Weights of a small transformer language model.
Architecture: RMSNorm before each block, no biases in attention or MLP.
MLP neurons of a small language model. Each row is named by its layer, matrix (gate and up: input weights) and neuron, and shows model dimensions 128-255. Each number is 128 + 24 x the weight over its row's rms, rounded and kept within 0 to 255. Numbers have three digits each. A neuron's up and down rows have the sign that makes its largest values positive.
A block is one neuron, or neurons of one layer that tend to fire together. Before each block is what it responds to, as a language model described it from the Wikipedia text at the highest values.

Word-completing subword pieces. Final or middle fragments that complete an ordinary word split into pieces, mostly after a short first chunk, such as F-ish, bel-l, kn-ife, cl-ay.
L7.gate22:168095118116164141139118105125136135116100120103125131128095118085140134129153110136111119128138135111128122139146114124108135104101109134110115099113141064153134134106139120137114117092154124137146097108106077117106129098113182146129115133138139059137126120134152122129124127110109100109124162121104124164124131116089159100084137178156140133129137098106129129132174177144117115159125
L7.up22:123148161125192175109125132132145132154103175130135129148127146110115106112148137150150153129117145115126093119080117103098139102119124160098133111141156110167097136083097142106156153129150141120122154133119141119134158124150202132130170133113094108145188133110168147113122155117130157113137111116073120107131145122122136115140140132125116143130118140106136084168149112097082145158108
L7.gate35:140161137121111131097107120136114081137117116085146154144160114042129159114130118124152175097109139124153103166099112137102121116128146150089133090129122161112133154124144119151138128114161105177150143120103107149131122118131127123179142108149130105116082095157141111133131115124152163168142132131120124134140106157143106132145110124127156122118122182122157140118103123109065157173072
L7.up35:096110127102071146135120104154152111131148160104099089172112119150146145109138147116161076131117146149064122135142153101128164125147114126096142141079132131107151150130158094166178118105139105083140143138177098181125126122129127147127129153150148106078143121118131158120139131114155169115126146129154121152112151085156122139172120106124106148140107168121163160169104104138126144136141
L7.gate54:147107156135134081132068121138120124165158123158117133104103096119141148124126095120141141131100156143160106179099132088089150155093121120140097141146118092123129157114185129128160128121115135127116104110112098142144150127122175084132103104146113126143094151124146127146117131136139105096127162144132167106147143143136126100110107148107134112131163185143128137173151130148085146134101
L7.up54:112135106126105156133154164125113103126104157144123131146110171122154109131133135104122088182113132084117134170108127097140134132130142127102140121119153085109137123185163104088123105107141132087132132155164110083141135129145125127136118168144142105140095118162098128115156124128135111112119152123106116154146177093127113124146120108165151130164125168098171117150127203170158173152098
L7.gate264:156136114152118123158131138122145156119088145144143130115111145153121111133100131119150139125125166116168151158121116132116097180127170093108157157148101093117141144131098087116168102109116113205120118142154099163130112143119086136157088121135108089155108145154099085165113127129138102117187134098151139195140129102117113156137109140131167162151132138141121103159122172132107105134136
L7.up264:099153174134113118135117113104147119131132153138102177118162122090120161133120134111139161114132138086140129142149116168110097147126121121120133177145082131126138167141123116146153115147115143103180133137121125126156144134124140148087142124124117108149141144120087159171110125110129132077138194115112129131123146135135127082134124107135077135166153159163086098106102164201110111075161
L7.gate434:143121117187147146135125110126119131154108128102164138102090093084122106105136088141170084097127094104146093117102131133119153111095141151128105165106133153111106158108172120140121173127107189103121134170129124120159135146170143111108147132161150132121168109154158143097149126119154149097128158151127124144149097145116095123146112137136120126122165152067105085118135113149120143112165
L7.up434:172112117125121165114151123133110091169185140152115124130110135141163113124145101129104146097103132127145148174114093142106122143140140121125110139090110075126132154132157113123116086102146146151127118131149116151130088152141077145133108108122136114080148155112116121097098093074126101169098115084146117144150113119097151107149096160142150101133069085144111096143089159131141170154105
L7.gate493:128157112118144142145125101142118133207114135096100176147129126131136136113121146116142149113140209072155139156159140130162151105130132154129144161103126085125120142157148121146164095121117145139144104114117119143124153166122115087168119191120165085157153145119159094148139101158136119106118062130142131168130148120112091111157136122127127108136102119159122132130110138130075098139127
L7.up493:137110138124123156175137121146126110120133085133125136143116100097146159097123091124107095129094096168115073116109133128088129137146122117145134102135119136138101130134128108135122138166131143124114131108108148089127094098094122149097136046126111100155124134132087146124143111116115125113113148135096117122154109093122118119163128124131127136149120133122110099178186124109149123133119
L7.gate518:144118151106164110132122089128148137104137138129132180115125109136135112124108109148134158128165130145120136130113109099091137170109107115125163157144086097124078173127122118133129091098101144157147105126163089117108147124140117161172185146147123100137138146148159125148135143154161148140102123105130139134126129089127105111148122155117162136164146142162168148158144156096068134145142
L7.up518:135117122154123158116148102137172142089097106157129135099104124102155123126068108129147114112116172123151121154122117121133122178105117132158150130101124112107106157174123129170144088071103163157116087124165124113154099154161147142139145158112117111157146113194135147156150142135154140127102105136139110094130119114133130127091138181139085136128155131144132126151125128114054107177148
L7.gate545:132113155139116131128094153103151120172073107158123156130142145080120072103125112138164149122113149139151159168127117140154124131108152125105111156112154090113147142114139133151135142104104150132173103114105109113120170136152103137141121126151089086126110104138106137141174129132174120146117125114093161122108128145160126141170145146096146098154136131124088130140096138120109150118105
L7.up545:158096113150118156173150145101124115132126084173143129125126131119129151095124115157133122130096149092133122171129094146114142094143157128125084102127152042099181124103166119116115138134141098142120091130128105113145076097163137125128136105136074099144132136150125096137140127117126161137122148122095097164126129113145133132177144132164188086175141157101129111125129167118145130154147

Adjective endings after articles. Word-final suffixes completing adjectives or participles after a, an, the, such as -ed, -ly, -ated: an earned run, an inverted pyramid, extremely.
L8.gate3:153135149136137124135109147114115097186174100135094148166137117143153115120153143134126119150155128157129143129091145149167171098105192087136143111155131101102121094132130095113148137107132173116111152130139104135118139099100135115153114178169123132113127176081146115079133117148173154157146146110119134173129169099137098154129112138115142104149165178144134128158086146137111143100171
L8.up3:136120112124150115137136106145140095136151094102143175125119110181145096137116127115119119135127101152127119123105145100142152132134174169152122179128123134076095129108103102075127074110114100128148081125106120139130135117128127093130122140139166158127154138116134128125126119114152104132138088105124149130162132175137124107081134114125136067115098137154139150148118110132151086106113
L8.gate205:140148122116145131130147073136081081147096131117133137156138078168140079138140105099141161121125137120155133154122107112144170161121140138073116135144103100113135134111108091105141129115092091115137116167122093152127144154127104074193206114110128122114162155097147120171173120126102102106161111147059100122096116120141140152097169139146125069130103156139096126151148131141090126116108
L8.up205:127156124117135092143132121169108088140140136106085104125095118120181147101152134140151094088115112091168137121121137120155100178152135170128138137106121144129111185110121144113113131093141157145141134112132106128133125122097121185127158118131117110067167145118103094131144114141090115153097128123154115090122082130116124124101095079106076127104146144127140118115144135130143164123137
L8.gate462:145141148158130137095124150116089081196153126131111112085164108121182133149102143101186135132163122126146147118139110126122145111092171098122118122143129117128124131128113154111137131163103165119101114125114141129155097119121140165111146113140079167091160124158133091123137122169159114117125132086081132140124150120152106130144136144113167135138164182136146141130140099109127113118133
L8.up462:107119096086161121095118119168132125112111163119130113144108106174136162121126156132130162134148105110152110130095140095123146171114130099101138128110172122102108151137158127122167141081102094109120098091130112145133144087080127087126119132127130094088116114123112121118140114124134141095129127103128144160164161129100092157116138148102108148147114124113139167156157113123115145172075
L8.gate603:156113118104134145147145115165121119188100158126137133168143104152181130136140112170084133123124155105120124089083125104116162160105162124142135110158140130100161118155088099127165115100096159112099100123109133185109146094137135099114098144118107126092131138112150094152156133112103139113156127104122145174144119139138156139082134116115117114169140199133106105122109167112071135111129
L8.up603:129130124108103179091126132168145104149098090097104121108147097152140125122130121149147112104174135153087110118132125105152130119150114148116160161145124134120174128114124121125173121077128063121121121147100086154130142109148134123130141127124152130148096151171140118144147114099138104130125154114090104107109168095109143086143136096156116110131108063121104100156141140142111119099136

Separators inside numbers. Mostly colons in track or fight times (2:43, 4:36) and degree signs in longitudes (151°), sometimes decimal points; weaker mid-word pieces elsewhere.
L8.gate88:109144151125150123112070171101134110161115117097168128125150141136116121130131154093111131107132142120151092146127160151122108090097126197144137132109112141157146148157163131169115161156171142103078139126158135128133119157135122119114146120144117112117123154068146173156105147120145121133142121109178152095145142145116119125132130090093127071101175144129101125156121068131083177130167
L8.up88:151093143108177107098132108143117116131133121120130140085160101132125086141144087132145111124092087108122132065111143139094078150116172126145135169127105119105157137125166105162165095127128134131169137096097157119095160127174162118115102172129107086154107127105114098096148112143076142108152126136109146119133128091088126193110159135134159090166137138174129183121105129115085136175116
L8.gate178:107103121145133113158108160143122113117074148109156113108135145105116124093150118114154138115090174165138158118165146113172106089138088105149159143121100122128127097102129136122126120149133153129138154104151180148120154137137125116152147112142159143152108108115118143120117143139103168148131101114137145141157134138111080151156158134094107101151165118163135077139054113100102137166126
L8.up178:145110145088148119133110106117134158078112146158122136129120106095160115131176097108097152149151131146119109127147137156140097097136132154106080122113103127105148107181109130120126136153125084164103162115137123123161147098125151115172143099122175156098125119144097115094136145180107124122139143141188117127112138143207113164129154120131101160131156140120139164177119146074121111144128
L8.gate473:141133150117145069098116154124138122176136172092130091104165118109119117133120150150122147106107095124138111129142108136137119126126125126107138149113144121155130120125122075098174122115109146125164116110186122094143102166111115107120110078102111159132163142121126075131144129133164124087149129134128124098164114133117112135112134123096107078061131168125112145135098156138138127105136
L8.up473:127125123104155107124141095155111122112172129089165096101138161124150133124117134141109095145137096167166139115160150170154127104117111155082139118125148106086150128145116119173124149109134148137173181097160142137161124098104126135117125118090158139131092131159106115172205109128139132089128162089152106140127128124069109150107166150122094158130154139126164104137083095188149111147122
L8.gate615:159166159143104085126136183138113107159157168125103098139071154130108135150117183071157151143144134126127109098114148133160126126124149117117133140076086116118133161120110140113108096164107096112133143103132134149145109093082061105105183108097122141090122170095124179096146126154099094156168117113108149128143105124097123148117169123112142135123134147172118133121103107088137126177138
L8.up615:133134142147135092113121128146166091123068094157080138159149133110169137112105151140093144149124139102095134123147115133147126135156171122141126151139138157120154125164108138076184130145149134152112114128112175150097096173087130167146112134148118127109133121164143162184118124178094126124169118167107126102123098143127146185131083135124128083174151104146147098153112138142134125101105

Coordinators and time-separator colons. Fires on joining tokens right after a word or number: and/or/&/commas linking nouns (appearances and goals, rock or log), plus colons in track times (1:28).
L7.gate211:137145163146146105126104160101122111139150111155167159133125113101165109150084155138096129098164158105136109122123126143135125104131107148121144098159155120134143151172087139147168173127103106101111141056147093118125129105140130141167110136144096098129118102063130112165155137142112121101124136141096149157086124180109155153127106154101126107141136122135115099125132146155114158136133
L7.up211:093128118131134162124128125132134135152131157169153162108133101100110118088156136093113118126089110176135106110107107138140130110164117138132127093093165103116136170145150152135174141150126134172117144120094158113135141130104160113081090138119127122096113107058145131137183128149156122140133123092192121139097092092139121131160116174130122153133169101143119112120125093118119114153140
L7.gate234:127128158122113117108141101171175110130096090116137166109092117156102137117100136124086109145107158110120133136078176131120139107142159117194098176152148152121133114163103148144110117107120121151112139130132145141096132159143110107116136155156119117134135108129122105130112146171112115126124146157180156146119145175107136102161101191140151136123120142145152095047171122131135160095144
L7.up234:100158129112157125125137079128150109082155121095122126131104112145115115124107151153155139144125094118145105166130153127082077157135135153120150124164135139131111108152096136105145097109145127125115126131146121118110154165131105086095147126108128120122154129135172112147141096137164158152095115101168138104129090139040077133144152121115119126157138118119130122117127146144149146170135
L7.gate279:155117185101103139129137081135142122136115139098082126115139075162168128143133149152092117139143200118118130124116118128116174172135126136126127133129138100113139131148102128071152109129157135154093102130084084117105130138192125118133144159108156099171090119092115088078143112123163122095121145109123149157118153153135131144115155150141149129134102113153104087120118157132150126103177
L7.up279:136152133140161093112123127123066116121131106141132092123152133150133155126098109112096095112120117148141143116151104087136089140160126132097198134155157092102106098101108099107132180141149136129121114120105121166100106171114074116165154134133133128152124122128104078169141145100127109114126158130142144115105130097113135111114147105127149113112141080129137174114110133166118117117163
L7.gate407:120114160092156103105135098101115129112166131114110074117193126131180129117114115111127137150160142126153132099126157140124074173085148107119137143084111119103122135158135115161134123160118129136075161124153105080130150141147120103149158119141128152138133131144124118098161130134117108152132093119142147120100144131160145118177136153135127090126118133159142107103102117116159184121179
L7.up407:172117079102113175119123135120126083141139118158149127103156100137127159115102135154098123137098136093102128141154131114093121152144155105157144148154142178076160155117138125098113128152107108117133172120135086133110110125164155155137155147116136173166150101110101138111121162108127117123100138129105132103105125125117149093143149140120133131162135124155121104105144135116130170141099
L7.gate483:133149113124117160126118122116128135132176092177073120098159127110156107117168156123133139125128181086115120125068115161107150162143118116167111118155140161169117153129133145113136122140134170121112107125107123164073158146154151136115108161147178100148070134103121100100140181132164157104114103129161148158150095138130133137132142126126185109112094167114127113113141109144097106127148
L7.up483:125168129120115123104126168119151123083141144128114112113140171164145116112136161156131133127154129102123115089111121137080099161096120134100090110102104095130111129125178099145114167096126113114130102118078103135102120098124120143095136117140117140118131130115128128160143107139117138112079074132118121172108130153163114113133148150149089171106097112126090101110109136127119141153141
L7.gate505:131123142155104158135121122107133118141133133144123112133150135133154115168166135089144139122120115109141136089110135150156143143103127146126122100144141129106100132126132103121173150151089186157114111122161140093109146139125133079113141146129127138134127160117115098138089135145090142141132115112136158126109152161154071157136119167108094114136103133179130118105153119090134140133084
L7.up505:131117146075157128121112113168155142127148136088086117142128148164132160117176105125102117114151095172086125118113109141150129122142139115099157166138098095117200135175169122119103124115110133179098134128106116143120171111141122109126124104145111100128113116118115111144166134103124126109125114126142128104131108127108108121160082145139152113157149113152125116084138121123119144117135
L7.gate554:070122090109104119087142097113103143138191124096162118103151111112100102106125149090097097079159116116104150092142144088139110148108104131138138135151127136149133143145108130130144129109089111103131139166152135154108140173098152090119124114135108106101126162098134105134107077146120168108106137145180158164155116065117104137151101120116134127127119122136108134101110112111145139128111
L7.up554:143103128084095118135122115129163132158171159141134155111132115121119154109150145106124167114141137128118147108158158144125075183112143158127118149122144094109132137123116142162094119165144164122078157108120106105104142106160137096127098157132105103145111144135110139155079113137162089136112108145157136087114081134153159083121146127148141161130173128154154128102155101111149153137117
L7.gate577:086141134112091098108140180118142105080131160128098155132129130122123142158137080118169108070126148157116118148110112079117099128122164102155120168141134166100140148168125135136171121130114152156139138118131153091095168122107127113110139135102126141134138160135127114137091146120156156149126171118125172118124180147113161123145119170122129153129095072126151129082121165088138141144136
L7.up577:152106123115112073134144121102160130128157132163096147138136150138059175136161115156130140116133175109143116182111095082139108100091154124164128139134154115137093083133144129153165112076115120113134153154166097095101136122100121136102146106129154127138135142118141126096112174123153142102113126149088123129123116150144128159128147169132141120136163146115145147101116175100110130152102

Word-completing suffix pieces. Final subword pieces that finish a multi-token word, usually an adjective or participle, such as trauma-tic, mis-sed, unus-ual, ex-otic.
L7.gate63:078129085131149179171153070129128150154115112117143186112107138120116136103124112125115130085108157166173123155118114130139135142088134143123115091128102128105131121116150120119141126121155152120104142109146075103154132164115117129134138125085110114138095147084145120111145113123119125127116087147128123176190169119125123128141135167112116121105108112131132134099132147130103130165138
L7.up63:152133159152106123141143091106142141145131144115179132102106128135104116163141170109139140140100110116109121113155111124090075132119080140103147143127127152104160124158098124118109118104148137097136108172152129142138135161147144115128086145122116105137123120079149069140149108149141115150147111172169137106181138164078086114145109139141126148119138113139150118098128125109117155188131
L7.gate285:117152152099113150130093154114074079134114096117092139091143129119147157132132106104160128168110148134122139124136174118106125150089090139141114099180125076098095174136158117150149119094088176131148114088116111126123143096134082117161138139129134118111098155158122123125120139115123127117126143136113120108120133099116166178126157144141150129129150126102146150171150143133114111124135
L7.up285:183118116117167110093111111145120098127090096161117093133165138137141115088123149143159147163110109144132108132117108128093104117118097124079150112113111102151128084119162076103135163128124138150130096130118122119118160123161134113183108137158155137126087114084139116149133147155120132112139104102124134160113099084141133124107161138118165094138159153102133150140140127153131095134173
L7.gate373:137140139144113147132095101109118102149113107126151134138119120114177085138133129128172150152141132125150161135174158110119114156122125032107139093162131158130147190122130123127138131126114114089147123060116097157125151117132117112134120146136117139123099091120109116137165090140177066110093133095154159152134126114172130130127151145102167129155159173137157136145160157135118150153140
L7.up373:100114100096152148126128094123113129109124139131074161176137072141137143114126108118157149157165116133165133188108126108144132149116162157120127115153123099127131157100141131127141156144093096129125110143158110141173119121141095098160158133122125150083115157166132106140108111141142088147187117147154115098137117105132161126121113157140144081156146127125115128124160109132083101154096
L7.gate421:136110132119163135099127097156090119132124150129097125127130097136136108105111116122144097085107174125129139132118120122095174160078138133147149127115080068108091136161148061117132100129077141159089101098117128120139147128133082116168144153096078103176127129140133159168156124118167095100149090143078137176128145089175117134170141155135167155128117140154097135153143133098101120110093
L7.up421:105125120130143114087126093133098084137119135121081110119102096149094121111118128158128140129123099097112080142155128096144136098105155124147086151152088101139157130121109117156166110111060123122110135082134159123134127091162105118157157120117132172154146150100100124135131118130102092129163090153112143161138147104133104111160130142114174125137136140137121151127169150099057131133171
L7.gate468:138115086119110105123129098122150137143169109141128121124113065132113098158120132111172115131145168145099140171136113115137142154073115118130160150151079129102108150103174172132101115100098112127128100148132094107124159127129121149149137116146142134138127112080151080111121138134187100122130145147155153176178133099103114109153082135108155133171116192149166115126154122116135106149129
L7.up468:151169095092103157157140121130142139130110135162133106148113138083120132111149136130137150121110122141103112143086090111124129180119106092075114159154094115107108142129152135084142118099127127101144133141124110123118150103139149120157164133084137140128110162114135123129107136130102122122150094134096116131155126158125204076128129115147121163118140148129119156136095129138104141176162
L7.gate482:162155112123144136179128209142082149160156086138106115170178111128127125124136133121167090173146120123170144126101151136132160130135117103101139141097121112086113166109149105184165113109101131151141114115166117080133173081113145168154106139142147107124109099125168132126106134144124143103156098103119151192115148111135124152146152178095110171121095139091159152133164169165138131132133
L7.up482:128138128148111157141127092145126155096120123108094107095095079104123150131142108180125136134127162141101114132114115130138092149084155115130127148128115104136103151127139054146133115057103143124121144120138081116156143132140111124155116143124157112169113137086141091093107179150190112103170091099101125147150111119126110129125140173107105142151094125125151123099125137128155121130138
L7.gate599:109130109174076126112121106111111146093149092139085113140138140097118135160110132089158149133122156132111152127134121085159141152108140114133180133136126107067099111121123097141139136109110113143174143135157092131123173098108117171145133152140122122120101116144094105116142144180115151126104131135141127087176140159112139132129098171100128160131131098146093128117113126078147127129112
L7.up599:145091093143131105147133142122105142174148112151140120125137156117157153136136113135117199112115130105122113134138128153140163113127131077107150146097115100112121126152162116149172134123140121118173137130078108141114091153147161126113090122123143105123167143080112132131109135141101128102142142143105153115156064122184081108126109140159120103098099091140100157137096156159128133159148
L7.gate628:074091137156144139160103116110100121129148113134082120114126092132155139124160117138121113090126147093160131105083149085101168112103128135098112096078128094090111185124086123123174120131096160111152119141149146082152126109159171122159135100139143120124132112145137097144152152168119112121108127134103119111128125160110110093159113170125159102146102118147110102118149120118124158172165
L7.up628:124099103114128166133108085152120136143126141156114161112120076147160145114176148126136135109121143121151104162126148125142144104110124111165133145102107128101102158122119132083154127099109156151126145099140101136157150155129162121074137147121127077110147110120154146183117142134128085140155119092104131116094131163118112160133121189103125101139107118136135073110142139116123164156125